{"num_attention_heads": 4, "hidden_act": "gelu", "norm": "layernorm", "norm_place": "pre", "init_std_o": 0.00571, "init_std_down": 0.00404, "warmup_steps": 200, "max_steps": 3519, "dataset": "wikipedia_en"}
MLP neurons of a small language model. Each row is named by its layer, matrix (down: output weights) and neuron, and shows model dimensions 16-111. Each number is 50 + 15 x the weight over its row's rms, rounded and kept within 0 to 99.
A block is one neuron, or neurons of one layer that tend to fire together. After each block is what it responds to, as a language model described it from the Wikipedia text at the highest values.

L2.down107:44 47 45 64 58 73 36 39 29 49 72 64 55 46 30 77 28 53 45 69 61 24 41 46 58 37 40 95 59 62 41 64 59 32 40 57 59 40 50 29 65 57 51 27 39 40 65 63 43 71 39 50 35 42 21 63 57 31 59 42 57 44 72 64 46 56 38 68 49 65 42 55 62 58 26 39 38 65 60 57 43 44 66 34 46 46 73 55 53 30 60 84 67 45 27 34
L2.down145:63 51 41 44 28 74 63 65 31 63 74 57 60 53 32 37 34 75 50 39 64 53 58 65 47 37 43 59 51 44 50 25 44 51 48 62 54 40 68 57 86 62 63 75 33 35 54 72 48 22 47 73 69 49 27 37 39 44 58 51 53 66 40 60 65 39 65 55 66 53 50 65 52 36 63 21 62 59 53 66 72 36 51 66 54 39 47 51 36 62 43 42 58 28 49 50
L2.down247:50 46 31 54 21 34 42 35 46 68 37 55 40 59 51 56 47 29 14 41 50 48 33 43 55 56 42 44 10 62 57 46 61 82 46 53 46 60 53 58 25 45 44 45 84 59 39 72 45 47 65 32 37 44 33 46 59 58 50 67 51 37 76 34 73 06 67 63 26 24 65 60 28 57 61 72 26 47 36 37 35 24 63 61 42 50 52 36 66 34 38 53 51 16 66 72
L2.down324:58 60 63 67 49 49 62 43 35 70 25 56 42 47 65 45 46 30 53 71 76 38 58 46 70 18 34 69 94 31 48 76 69 38 42 51 42 34 40 70 61 43 55 60 47 62 15 71 71 35 60 35 36 40 42 36 82 36 59 68 50 61 64 51 30 30 49 56 38 49 35 40 56 37 27 48 30 43 55 50 58 39 51 44 51 53 77 57 35 59 47 52 46 49 44 56
L2.down382:38 37 73 54 42 50 40 55 40 32 75 38 51 42 56 56 48 47 59 55 63 29 52 52 53 18 49 21 54 70 36 36 39 80 36 69 63 26 76 42 38 48 28 69 55 48 78 45 74 58 74 48 52 39 36 37 38 51 47 50 52 62 85 48 41 49 29 47 45 69 18 51 35 33 45 50 60 51 38 71 58 69 47 51 57 44 52 40 27 55 25 55 66 60 18 68
L2.down426:38 66 41 69 51 42 68 77 35 70 39 59 43 78 49 49 43 65 69 28 50 40 19 48 41 55 46 59 58 60 29 28 33 34 61 44 50 40 99 42 05 57 33 67 66 21 41 48 55 59 50 42 47 56 58 52 47 42 50 54 50 96 66 46 49 57 39 39 30 55 71 74 41 79 45 44 47 77 52 31 55 36 66 45 48 16 58 62 42 58 45 59 69 61 35 32
L2.down532:44 35 55 51 34 44 44 39 68 62 47 55 43 11 39 71 64 54 38 47 51 87 70 40 66 41 43 32 50 63 18 44 64 36 46 55 54 50 41 10 62 49 74 57 36 43 39 66 47 34 24 37 84 59 36 20 25 38 51 59 69 43 50 46 74 35 29 78 28 27 64 59 50 52 50 52 50 19 36 76 57 47 26 43 52 47 43 65 60 18 43 53 32 39 50 51
L2.down728:55 44 49 65 38 34 48 59 42 45 49 57 88 41 48 57 58 22 44 42 55 35 50 62 59 62 59 55 43 53 04 47 32 66 18 46 67 55 67 34 44 45 49 59 83 39 48 51 42 23 71 62 77 50 55 83 44 76 32 67 32 77 55 60 45 45 51 61 56 60 63 60 56 40 41 56 65 60 48 46 59 58 50 39 41 88 27 64 89 80 72 65 31 62 29 57
Description: Country names and -en pieces. Country names after in or a comma, such as Sweden, Germany, Norway; also -en/-gen/-sen pieces inside proper names, such as Hansen, Jürgen, Virtanen.

L3.down35:52 71 29 58 59 60 58 39 38 41 56 70 38 59 60 52 46 58 66 34 35 19 81 66 40 69 42 74 42 82 81 87 52 27 57 59 68 43 55 60 57 34 67 38 54 36 37 56 44 82 22 30 58 40 29 46 36 39 76 50 13 83 44 36 60 50 38 25 42 52 50 40 71 38 38 34 47 76 64 56 59 53 54 25 56 68 73 54 49 26 79 69 63 28 37 28
L3.down45:56 70 53 75 48 69 62 41 28 63 88 62 61 35 48 45 32 51 11 52 40 46 31 40 89 50 45 76 65 59 43 64 22 56 66 52 17 41 52 55 68 64 56 27 48 11 57 61 66 36 32 50 54 24 61 79 62 27 50 32 76 55 74 65 66 51 56 51 38 51 43 53 47 48 47 63 26 60 57 18 51 31 58 48 39 28 42 24 35 89 63 03 57 56 21 10
L3.down114:89 55 72 33 61 67 39 57 43 45 69 47 29 69 47 23 43 34 53 52 45 42 48 44 46 64 38 51 15 74 32 39 29 37 62 58 44 51 60 55 39 66 64 26 44 56 48 56 54 83 29 61 75 64 43 77 61 38 65 65 02 64 38 52 28 49 50 39 60 70 48 31 85 40 54 70 41 66 72 58 52 68 61 37 61 68 56 31 58 49 56 64 52 41 66 13
L3.down137:42 51 66 47 38 25 49 68 39 38 28 55 32 33 53 54 69 26 33 65 66 30 26 31 41 34 57 66 53 63 52 64 50 48 28 56 43 68 57 69 51 59 43 33 74 32 70 60 40 57 67 33 35 25 67 48 58 37 49 47 38 53 60 46 59 61 29 40 33 63 66 64 36 62 27 32 27 44 63 35 63 41 51 77 44 75 33 55 60 72 31 29 99 27 44 47
L3.down267:53 40 73 31 53 57 55 30 48 57 60 44 67 48 63 25 50 76 53 54 37 67 97 65 27 49 64 35 26 70 31 72 32 49 41 45 59 24 64 56 55 37 88 38 47 60 65 56 44 53 60 43 43 74 81 74 37 59 68 56 18 42 52 72 32 42 49 35 74 61 43 77 57 47 70 57 59 28 41 49 62 76 54 48 66 66 66 76 62 44 51 54 75 52 72 45
L3.down331:44 81 43 87 46 45 54 35 56 85 60 54 46 47 55 22 46 50 43 32 68 44 51 24 25 41 50 55 51 58 68 46 63 37 47 38 70 42 46 31 44 51 56 64 99 71 25 32 64 44 42 54 65 36 49 45 28 45 40 41 44 48 56 70 42 57 42 62 59 63 45 72 37 52 25 43 28 50 52 35 76 41 41 54 43 23 83 35 73 64 35 72 59 59 63 49
L3.down509:42 61 61 52 56 40 61 46 45 59 45 54 49 68 58 46 69 62 46 52 31 60 43 56 43 87 63 58 70 66 47 54 60 26 21 36 18 54 34 53 44 33 67 75 65 58 56 39 57 51 34 62 41 57 32 39 55 24 54 46 52 25 46 38 34 46 51 49 53 52 40 51 69 55 65 71 32 40 61 52 68 52 37 55 52 27 63 49 48 64 52 06 51 49 34 27
L3.down756:64 83 58 71 38 55 70 57 31 62 64 47 46 57 25 36 46 45 58 56 55 43 59 18 47 45 89 49 56 76 19 57 35 35 31 69 67 82 54 30 65 41 47 61 61 42 73 53 42 38 52 66 61 63 35 35 49 43 34 65 53 47 46 44 46 19 54 60 49 38 37 65 46 35 46 55 54 29 62 44 63 58 39 25 46 41 37 63 73 25 70 30 52 87 53 52
Description: Surname middle/end pieces. Word-piece continuations inside proper names, mostly surnames, often the final piece before a comma or table bar, e.g. Schrö-der, Bald-win, Wink-ler.

L5.down332:31 69 43 56 68 44 24 38 46 58 37 60 58 73 78 31 60 40 61 46 53 40 49 33 27 42 52 45 59 30 45 42 44 57 27 52 45 34 42 27 46 69 69 59 54 58 45 69 61 64 55 51 34 41 48 51 35 60 42 44 68 26 62 61 47 41 47 22 57 65 80 70 87 42 45 38 46 64 61 44 74 55 72 65 55 60 58 59 34 55 50 59 38 49 54 48
Description: Sentence and clause boundaries. Punctuation that closes a sentence or clause in Wikipedia prose, mostly periods, plus colons before quotes or lists (explained:, Note:), line breaks after a final sentence, and table pipes.

L5.down469:23 84 44 95 54 72 33 65 77 55 54 41 62 71 32 62 48 76 22 73 54 37 39 47 43 46 61 68 44 60 65 84 55 93 14 62 35 29 64 56 79 42 41 81 35 48 60 43 48 74 39 48 29 32 23 56 67 42 38 41 66 63 65 50 41 50 47 40 42 49 36 57 37 67 24 72 36 51 79 63 70 43 65 36 55 56 55 49 52 40 52 26 62 62 67 49
Description: Name-completing tokens. Final or middle pieces of proper names of people, places and teams, e.g. York after New, -sen in Larsen, -port in Davenport.

L2.down163:77 46 38 26 32 44 53 56 59 25 28 51 42 72 61 52 56 52 45 61 59 35 60 29 62 67 39 72 46 59 47 39 57 28 42 38 37 28 55 61 42 78 35 70 48 57 36 72 52 34 45 82 34 40 66 34 72 39 65 56 37 73 61 14 49 34 63 61 62 52 41 46 58 15 38 57 59 35 45 43 43 63 52 73 66 43 42 62 57 58 36 49 78 36 61 00
L2.down256:39 59 43 74 62 70 56 49 60 75 56 76 56 30 60 91 46 41 73 60 57 66 68 33 39 76 37 47 38 29 34 71 49 42 44 35 29 54 52 40 49 44 69 51 56 71 36 47 59 47 62 58 66 23 57 65 24 73 25 47 50 23 60 47 32 54 19 50 55 27 36 58 35 55 42 37 77 46 92 39 72 47 58 54 41 38 67 44 50 77 50 36 42 39 40 69
L2.down265:68 58 34 51 45 54 50 61 39 35 29 44 67 24 54 46 30 39 47 85 46 08 25 46 37 56 64 64 77 37 53 48 32 52 59 25 32 51 77 66 54 08 31 57 48 23 28 56 53 54 62 42 47 82 33 38 47 37 47 69 49 26 67 68 49 53 68 42 62 45 72 66 79 36 33 24 41 41 95 54 39 42 58 38 61 46 76 44 51 50 47 73 49 54 67 45
L2.down468:65 46 37 35 71 80 68 56 19 41 75 60 71 25 44 63 56 52 72 47 74 72 42 54 38 66 50 63 47 46 43 42 40 48 67 39 23 56 35 15 53 64 69 88 36 53 33 40 40 51 56 47 59 36 41 62 42 45 48 49 77 62 55 56 49 76 28 45 36 49 50 78 23 56 22 35 53 25 52 56 76 38 27 40 42 43 20 38 64 27 51 49 47 75 81 57
L2.down480:48 63 25 50 35 46 49 55 17 60 52 41 55 36 54 54 40 50 65 50 49 51 41 40 56 15 55 39 78 39 48 53 44 31 73 27 54 30 60 16 60 52 40 43 69 39 70 57 33 28 26 43 56 93 43 37 57 58 32 51 59 62 42 56 55 39 37 50 41 97 62 43 69 44 51 33 37 51 49 59 43 46 45 56 56 31 50 61 28 38 42 70 58 54 46 62
L2.down493:63 42 45 46 52 67 56 64 29 49 53 47 33 54 54 50 42 40 70 70 40 27 47 44 52 47 47 56 42 23 49 69 47 42 48 45 78 39 32 53 49 39 56 30 68 46 70 43 50 50 47 44 46 41 60 68 43 90 32 36 52 46 47 53 23 74 63 52 26 27 58 46 65 24 71 41 57 54 66 42 52 64 54 72 53 53 53 63 38 46 37 49 80 34 70 30
L2.down623:36 52 50 60 38 60 62 27 35 42 49 34 61 64 41 38 26 23 46 32 28 43 63 53 48 19 48 62 32 33 54 34 46 29 57 47 48 77 52 20 47 46 67 49 73 37 44 32 63 32 49 52 38 54 35 48 37 45 53 52 45 51 41 55 28 33 68 35 34 75 29 37 29 35 41 33 67 60 80 64 77 55 68 61 69 55 68 37 51 48 58 57 75 37 34 57
L2.down733:70 66 40 06 38 41 64 53 61 47 33 59 58 96 56 44 35 43 44 59 71 36 43 55 30 33 62 50 37 49 83 39 51 74 34 67 54 63 38 65 67 39 46 51 58 11 40 54 35 69 64 44 37 29 57 28 54 69 61 50 60 23 51 53 63 49 51 66 48 65 49 42 37 61 28 56 71 42 40 31 94 59 78 46 82 60 51 63 49 38 13 38 53 66 66 45
Description: Line break after complete line. Line-break tokens right after a finished sentence, list item or table row, before a new paragraph, bullet or section heading such as ==Early life==.

L2.down244:45 60 17 38 46 39 40 50 44 60 64 53 52 48 46 38 66 15 45 55 62 70 34 70 57 50 72 53 75 53 65 66 62 59 71 60 63 29 54 24 43 50 55 42 59 71 49 47 30 72 42 72 45 60 48 56 52 66 29 32 45 54 67 43 43 11 54 30 00 18 40 58 44 49 48 33 46 42 26 63 41 33 54 51 40 49 42 66 39 53 38 31 69 61 99 61
L2.down261:39 66 46 61 58 44 23 40 18 61 33 44 40 42 36 34 66 43 49 69 67 59 55 24 17 31 72 43 43 53 49 58 47 39 53 54 58 20 57 22 57 35 52 60 75 38 72 59 49 40 77 99 69 60 43 18 48 54 62 29 53 51 48 80 33 57 64 61 60 73 68 43 42 24 55 48 76 62 52 51 44 33 60 49 55 46 55 39 72 49 22 47 50 59 45 36
L2.down264:37 54 57 42 32 40 64 39 43 41 59 84 31 34 59 44 56 60 44 55 20 44 50 58 44 62 30 50 82 84 31 62 16 63 57 31 51 22 46 84 58 60 49 39 48 61 71 65 50 73 47 49 48 54 57 49 45 62 69 23 48 56 74 57 41 53 42 44 90 79 19 91 51 35 29 67 56 47 51 22 77 34 42 53 41 45 41 26 51 61 40 31 73 41 53 50
L2.down293:75 36 71 56 51 36 60 61 36 50 42 49 25 70 49 84 57 55 15 42 46 65 34 36 52 49 33 53 70 51 65 39 30 36 56 31 39 50 82 44 65 54 58 38 52 53 46 32 47 62 49 76 37 56 80 23 36 35 43 41 75 33 34 52 46 53 51 69 77 48 56 58 27 45 52 50 43 47 17 36 27 59 47 54 47 51 50 27 44 57 88 76 45 62 69 29
L2.down537:40 57 54 54 56 55 42 68 59 30 51 67 41 47 55 25 53 56 32 44 32 56 52 38 40 74 47 49 52 40 60 51 49 46 43 36 45 46 53 35 45 45 75 45 57 66 72 44 56 47 58 60 66 45 56 62 43 54 52 29 56 41 74 39 66 43 53 49 58 31 79 37 46 33 39 53 68 31 59 27 41 66 63 34 37 09 16 34 63 58 50 40 42 30 59 51
L2.down634:59 41 30 59 25 47 64 72 38 31 42 47 46 41 40 69 46 52 17 42 47 62 38 29 60 46 41 56 60 57 32 47 86 39 43 69 81 29 38 19 34 63 51 46 54 30 68 37 43 62 52 62 59 65 70 32 40 48 99 58 51 56 47 67 50 66 13 71 30 60 51 50 71 52 41 43 73 56 51 44 66 43 57 45 44 81 44 57 48 40 52 43 53 68 66 59
L2.down739:36 29 46 92 56 52 40 34 58 67 50 43 38 39 33 64 54 73 36 50 30 33 45 78 52 59 33 58 30 75 11 47 27 33 60 71 25 37 72 34 58 58 37 61 50 52 71 51 23 71 30 63 80 39 44 40 54 48 39 58 46 60 47 58 43 55 64 56 36 87 35 62 72 50 65 78 63 45 39 42 39 60 39 54 56 45 55 83 48 64 55 34 36 66 35 61
L2.down766:42 52 47 73 49 28 51 58 21 52 44 31 71 71 66 23 39 73 59 38 54 68 50 48 49 43 43 49 39 42 44 34 23 42 38 55 33 56 80 28 34 64 51 64 59 59 70 52 37 31 27 44 57 63 42 27 64 49 59 50 62 65 62 63 27 57 53 79 65 27 39 68 60 74 68 68 42 29 55 44 55 41 54 38 52 27 57 60 35 42 33 38 08 64 45 55
Description: First names of people. Common male given names starting a full personal name, after list dashes, table bars, titles or prepositions, such as George, Robert, Edward.

L5.down656:64 30 78 52 54 53 44 41 35 22 45 69 60 45 38 29 48 44 53 69 36 44 72 72 74 32 58 22 54 68 54 60 48 43 63 30 27 67 27 61 46 45 40 36 28 43 50 61 46 77 61 71 69 01 58 48 39 17 54 51 37 61 26 59 78 53 54 48 65 56 34 57 54 46 43 49 66 90 23 60 56 41 55 54 50 91 59 46 61 26 51 44 40 17 60 41
Description: Partitive "of" after one. The word "of" in partitive phrases after quantifiers, mainly "one of the", also "some of", "both of", and institutional "University of".

L3.down0:43 42 48 67 37 42 44 48 61 47 47 69 38 51 59 61 50 71 44 36 12 41 83 35 61 56 34 70 67 43 52 37 31 46 51 36 41 33 73 38 83 48 31 47 61 44 19 57 48 46 28 24 55 40 97 53 36 40 50 56 00 12 85 55 79 65 35 50 29 50 54 43 46 57 70 52 60 63 59 29 60 50 34 72 56 53 22 51 70 81 32 53 46 27 36 65
L3.down24:66 65 61 34 40 39 35 54 80 54 51 48 59 47 58 59 60 71 75 77 51 41 37 54 46 83 21 45 69 75 47 26 25 55 59 61 46 34 46 47 77 74 46 55 66 09 36 53 47 34 71 35 33 46 40 51 66 60 61 37 54 51 56 22 48 57 61 44 45 48 30 45 47 15 29 61 65 24 41 55 45 42 45 43 72 35 57 58 58 47 32 47 39 52 50 34
L3.down225:62 72 65 87 44 19 44 35 44 56 45 68 56 52 43 65 39 55 58 29 85 37 39 43 46 51 58 42 47 94 33 43 45 37 44 18 64 63 53 56 27 67 53 59 37 26 32 65 35 24 40 57 56 77 56 36 28 65 50 49 62 46 46 69 61 70 39 43 44 58 37 55 47 68 21 34 61 59 57 41 52 27 64 55 75 71 49 59 32 56 51 36 54 63 51 82
L3.down247:60 43 40 55 65 58 72 49 66 65 55 68 60 63 50 58 60 35 38 99 66 67 51 57 55 32 47 44 39 81 83 69 38 59 51 41 41 60 61 58 59 39 45 02 21 49 69 78 69 63 77 64 56 40 67 30 87 45 42 47 22 43 39 46 59 38 65 45 60 60 31 43 65 38 41 58 40 49 55 76 55 43 38 00 38 31 33 30 63 41 28 36 51 54 46 34
L3.down409:35 60 46 55 49 46 63 75 59 52 30 41 67 42 54 38 42 28 50 52 63 61 30 51 46 43 69 45 53 43 54 50 50 38 71 38 49 35 54 29 49 37 42 43 68 19 40 54 90 34 43 48 23 69 81 53 47 59 20 56 59 64 56 69 37 35 42 28 30 77 48 45 60 35 41 49 38 31 56 38 48 54 57 57 46 43 69 62 30 62 32 63 65 63 58 71
L3.down438:68 42 67 48 39 72 32 35 38 23 91 33 64 62 71 55 35 82 38 47 46 46 42 46 48 45 49 51 55 51 39 64 70 40 51 64 53 46 62 35 70 46 36 46 29 69 36 57 62 23 41 49 31 54 72 78 36 52 19 51 58 43 62 40 51 53 45 51 48 47 45 57 44 49 61 31 74 63 51 67 68 45 53 40 63 56 56 51 47 51 34 55 32 34 72 60
L3.down450:99 50 37 62 50 36 32 54 17 33 73 59 36 65 49 70 44 53 47 47 22 32 49 26 64 58 58 39 42 37 46 38 47 34 53 46 69 63 63 57 46 49 43 69 72 30 70 65 59 74 19 40 45 71 47 53 44 63 51 62 55 59 68 67 62 54 31 50 47 26 22 44 68 38 40 37 54 39 53 53 63 44 52 66 57 43 46 45 49 47 40 55 67 47 56 57
L3.down512:69 68 62 39 81 63 66 60 37 13 58 56 33 50 51 62 43 16 45 53 61 38 42 58 32 32 47 61 57 81 55 83 56 32 39 64 46 45 52 52 57 40 30 53 57 33 53 47 68 28 57 38 52 55 44 38 53 32 60 62 31 51 26 72 63 50 44 35 66 72 44 41 48 86 21 52 53 63 30 60 42 43 56 29 50 50 26 59 88 49 40 63 65 35 64 65
Description: Line breaks at boundaries. Line-break tokens that end a paragraph, section heading, table row or list line in Wikipedia articles; occasionally a capital " C" opening a word (Cable, Ciné, CCP).

L3.down125:42 56 46 33 44 32 52 72 46 54 67 48 45 43 69 48 75 67 52 43 61 58 67 52 48 51 42 28 48 42 32 43 50 50 54 48 46 45 76 48 64 41 25 61 72 29 70 41 13 35 69 73 47 62 56 75 46 53 32 53 50 49 42 66 44 10 59 42 70 19 12 51 44 63 51 44 51 33 30 67 39 51 65 38 45 54 47 54 58 42 47 42 47 68 56 59
L3.down388:79 15 29 50 46 58 53 54 55 37 43 44 42 22 17 73 51 52 57 50 58 59 66 91 38 33 82 56 42 52 41 58 32 39 69 53 54 72 52 57 52 42 33 79 20 47 54 45 54 69 60 32 52 63 45 67 70 49 42 83 48 62 39 36 70 73 59 43 30 53 28 49 55 44 40 27 21 48 58 56 54 73 64 56 47 23 63 44 42 60 27 73 50 58 14 49
L3.down392:60 40 49 35 43 61 59 49 18 57 71 28 52 56 54 38 59 33 29 47 52 60 64 68 73 64 48 38 47 68 42 42 70 63 52 50 39 19 51 61 44 38 57 48 65 63 44 52 53 65 23 53 62 26 60 38 46 50 78 56 37 77 53 48 38 44 41 81 41 44 60 46 72 62 72 47 39 46 38 30 60 65 44 63 76 51 45 66 75 52 54 66 60 39 51 53
L3.down454:52 45 43 64 27 52 30 67 42 39 84 38 46 52 34 53 67 30 44 30 74 25 58 50 56 47 72 35 58 43 37 61 32 35 51 62 56 48 97 17 47 51 31 27 28 56 63 38 69 50 57 38 61 47 66 53 51 46 45 29 27 36 58 49 72 65 63 83 45 50 46 37 46 67 66 64 57 71 56 61 60 51 19 51 67 43 49 50 58 40 72 37 60 67 36 70
L3.down463:47 41 48 59 44 50 40 65 44 81 53 76 49 53 45 39 64 80 74 34 44 56 40 64 29 48 36 34 30 42 66 51 32 68 40 50 57 61 50 58 73 54 60 48 75 43 78 44 52 35 27 42 51 89 37 40 50 52 60 60 53 45 44 64 53 41 62 20 28 67 70 60 62 81 37 54 50 65 62 40 63 42 36 50 57 54 57 42 41 75 62 60 77 76 59 22
L3.down563:58 63 52 38 21 48 65 52 71 49 71 49 38 45 24 27 40 36 67 63 56 38 77 66 70 35 49 35 86 60 58 32 43 60 39 54 34 33 65 25 28 37 43 42 84 35 14 43 68 50 43 56 51 56 56 31 49 72 12 38 32 53 32 31 23 67 44 68 47 52 67 44 61 41 70 54 50 51 51 44 53 46 63 34 30 44 46 55 67 59 51 47 52 48 34 54
L3.down648:21 31 40 37 39 22 40 30 43 59 41 63 33 69 43 29 68 49 54 47 46 24 55 60 77 50 64 65 46 82 53 53 60 46 53 86 43 90 63 85 66 51 41 75 50 57 52 28 58 33 50 14 40 19 62 64 61 62 49 34 63 43 88 31 54 58 68 40 78 55 28 71 46 54 70 40 60 28 32 31 42 30 55 46 39 51 48 48 54 36 56 54 58 67 53 33
L3.down705:57 61 51 39 65 43 58 58 28 65 56 47 67 52 31 52 56 38 57 49 41 70 48 47 45 48 56 51 43 52 57 16 02 54 37 32 49 49 45 33 55 35 47 57 58 25 52 46 61 44 52 70 35 79 39 47 42 24 26 43 37 86 69 37 32 68 39 77 42 57 48 71 55 58 45 51 54 53 69 61 64 45 57 40 74 35 70 42 57 38 52 57 36 84 43 63
Description: Of before named entity. The preposition of (sometimes from, de) after institution or title nouns, linking to a name, e.g. University of, Governor of, Department of.

L2.down111:87 83 62 53 40 72 60 38 18 48 68 73 66 76 58 64 41 39 27 45 47 63 40 42 63 52 75 80 80 03 65 66 69 42 43 54 47 48 38 52 50 65 52 62 68 78 44 42 37 76 43 52 53 48 33 47 54 64 61 46 53 66 71 43 42 55 39 53 62 46 61 66 90 74 61 47 56 27 57 83 34 29 56 70 52 70 52 55 39 56 76 33 44 44 76 56
L2.down212:63 60 48 59 18 49 63 51 15 46 60 32 51 59 41 59 39 43 62 32 35 41 75 71 22 24 60 56 65 28 53 33 48 48 69 72 43 60 52 63 34 00 42 49 63 20 56 53 50 62 58 62 39 44 60 73 71 64 58 45 40 62 58 59 57 46 48 18 34 54 32 69 63 41 28 62 70 64 51 59 64 63 83 43 49 19 50 36 41 38 45 40 55 58 27 49
L2.down313:53 53 32 37 56 45 54 54 39 48 25 31 57 61 25 30 41 38 45 51 35 36 67 58 38 67 70 33 40 52 40 50 61 40 26 27 32 45 47 78 43 52 50 46 85 70 78 44 61 58 31 35 65 62 51 43 29 35 55 70 51 49 23 59 42 38 59 38 55 58 56 16 34 42 68 42 57 46 35 59 47 53 40 09 80 58 51 48 89 84 58 42 50 46 56 26
L2.down330:31 73 50 21 50 60 62 30 46 40 67 60 48 48 41 79 78 24 29 59 61 60 50 74 52 76 40 34 67 48 66 49 58 32 63 47 39 45 52 50 70 51 32 47 68 91 42 40 45 48 49 45 56 25 38 53 65 50 26 63 42 37 66 28 54 64 57 70 55 21 30 27 42 65 39 70 53 85 74 65 31 18 33 58 39 32 48 61 57 32 43 59 41 30 53 42
L2.down397:41 49 72 42 70 65 50 41 55 37 51 65 39 80 34 61 72 61 42 61 52 45 64 80 63 63 40 58 54 48 28 66 78 38 69 37 60 36 56 64 56 28 30 53 27 30 41 50 39 51 48 46 63 47 67 54 49 38 47 82 30 39 37 31 47 60 41 57 54 43 52 39 58 54 57 44 47 40 39 43 80 57 50 72 42 67 56 61 72 39 42 51 62 49 33 59
L2.down401:48 52 51 52 48 40 61 40 49 44 44 14 56 41 30 61 58 59 63 40 56 43 60 38 70 68 39 75 64 46 38 72 50 19 48 70 45 65 59 55 58 67 72 62 16 21 68 40 55 45 41 36 44 50 55 70 60 49 60 34 32 41 48 22 52 23 80 44 45 61 40 49 38 59 44 98 58 52 69 47 58 50 55 43 63 39 64 53 30 56 51 58 21 26 61 33
L2.down582:60 28 30 82 63 49 37 13 37 56 50 24 72 58 62 58 70 58 49 61 48 47 58 78 14 52 29 36 25 46 48 50 54 53 68 51 36 45 60 49 36 19 59 63 73 39 44 69 61 48 87 40 51 45 50 47 36 52 66 63 37 80 38 45 72 52 56 59 28 23 15 49 48 83 53 21 51 37 88 52 78 41 38 57 71 45 30 44 44 33 40 60 55 77 52 62
L2.down759:19 64 61 45 68 63 26 32 56 38 49 42 67 31 41 21 83 57 20 67 49 33 50 52 70 44 34 46 26 40 33 28 58 38 81 23 31 49 42 40 75 50 36 59 69 40 40 55 29 36 69 57 70 40 41 46 66 44 32 47 54 63 44 47 31 47 50 32 71 66 56 60 45 67 41 31 38 56 57 30 67 86 52 55 52 81 73 37 49 31 64 47 89 30 66 27
Description: Of after nouns. The preposition of right after a noun, quantity or number, as in density of, portions of, one of two; also hedges like approximately, almost, slightly before figures.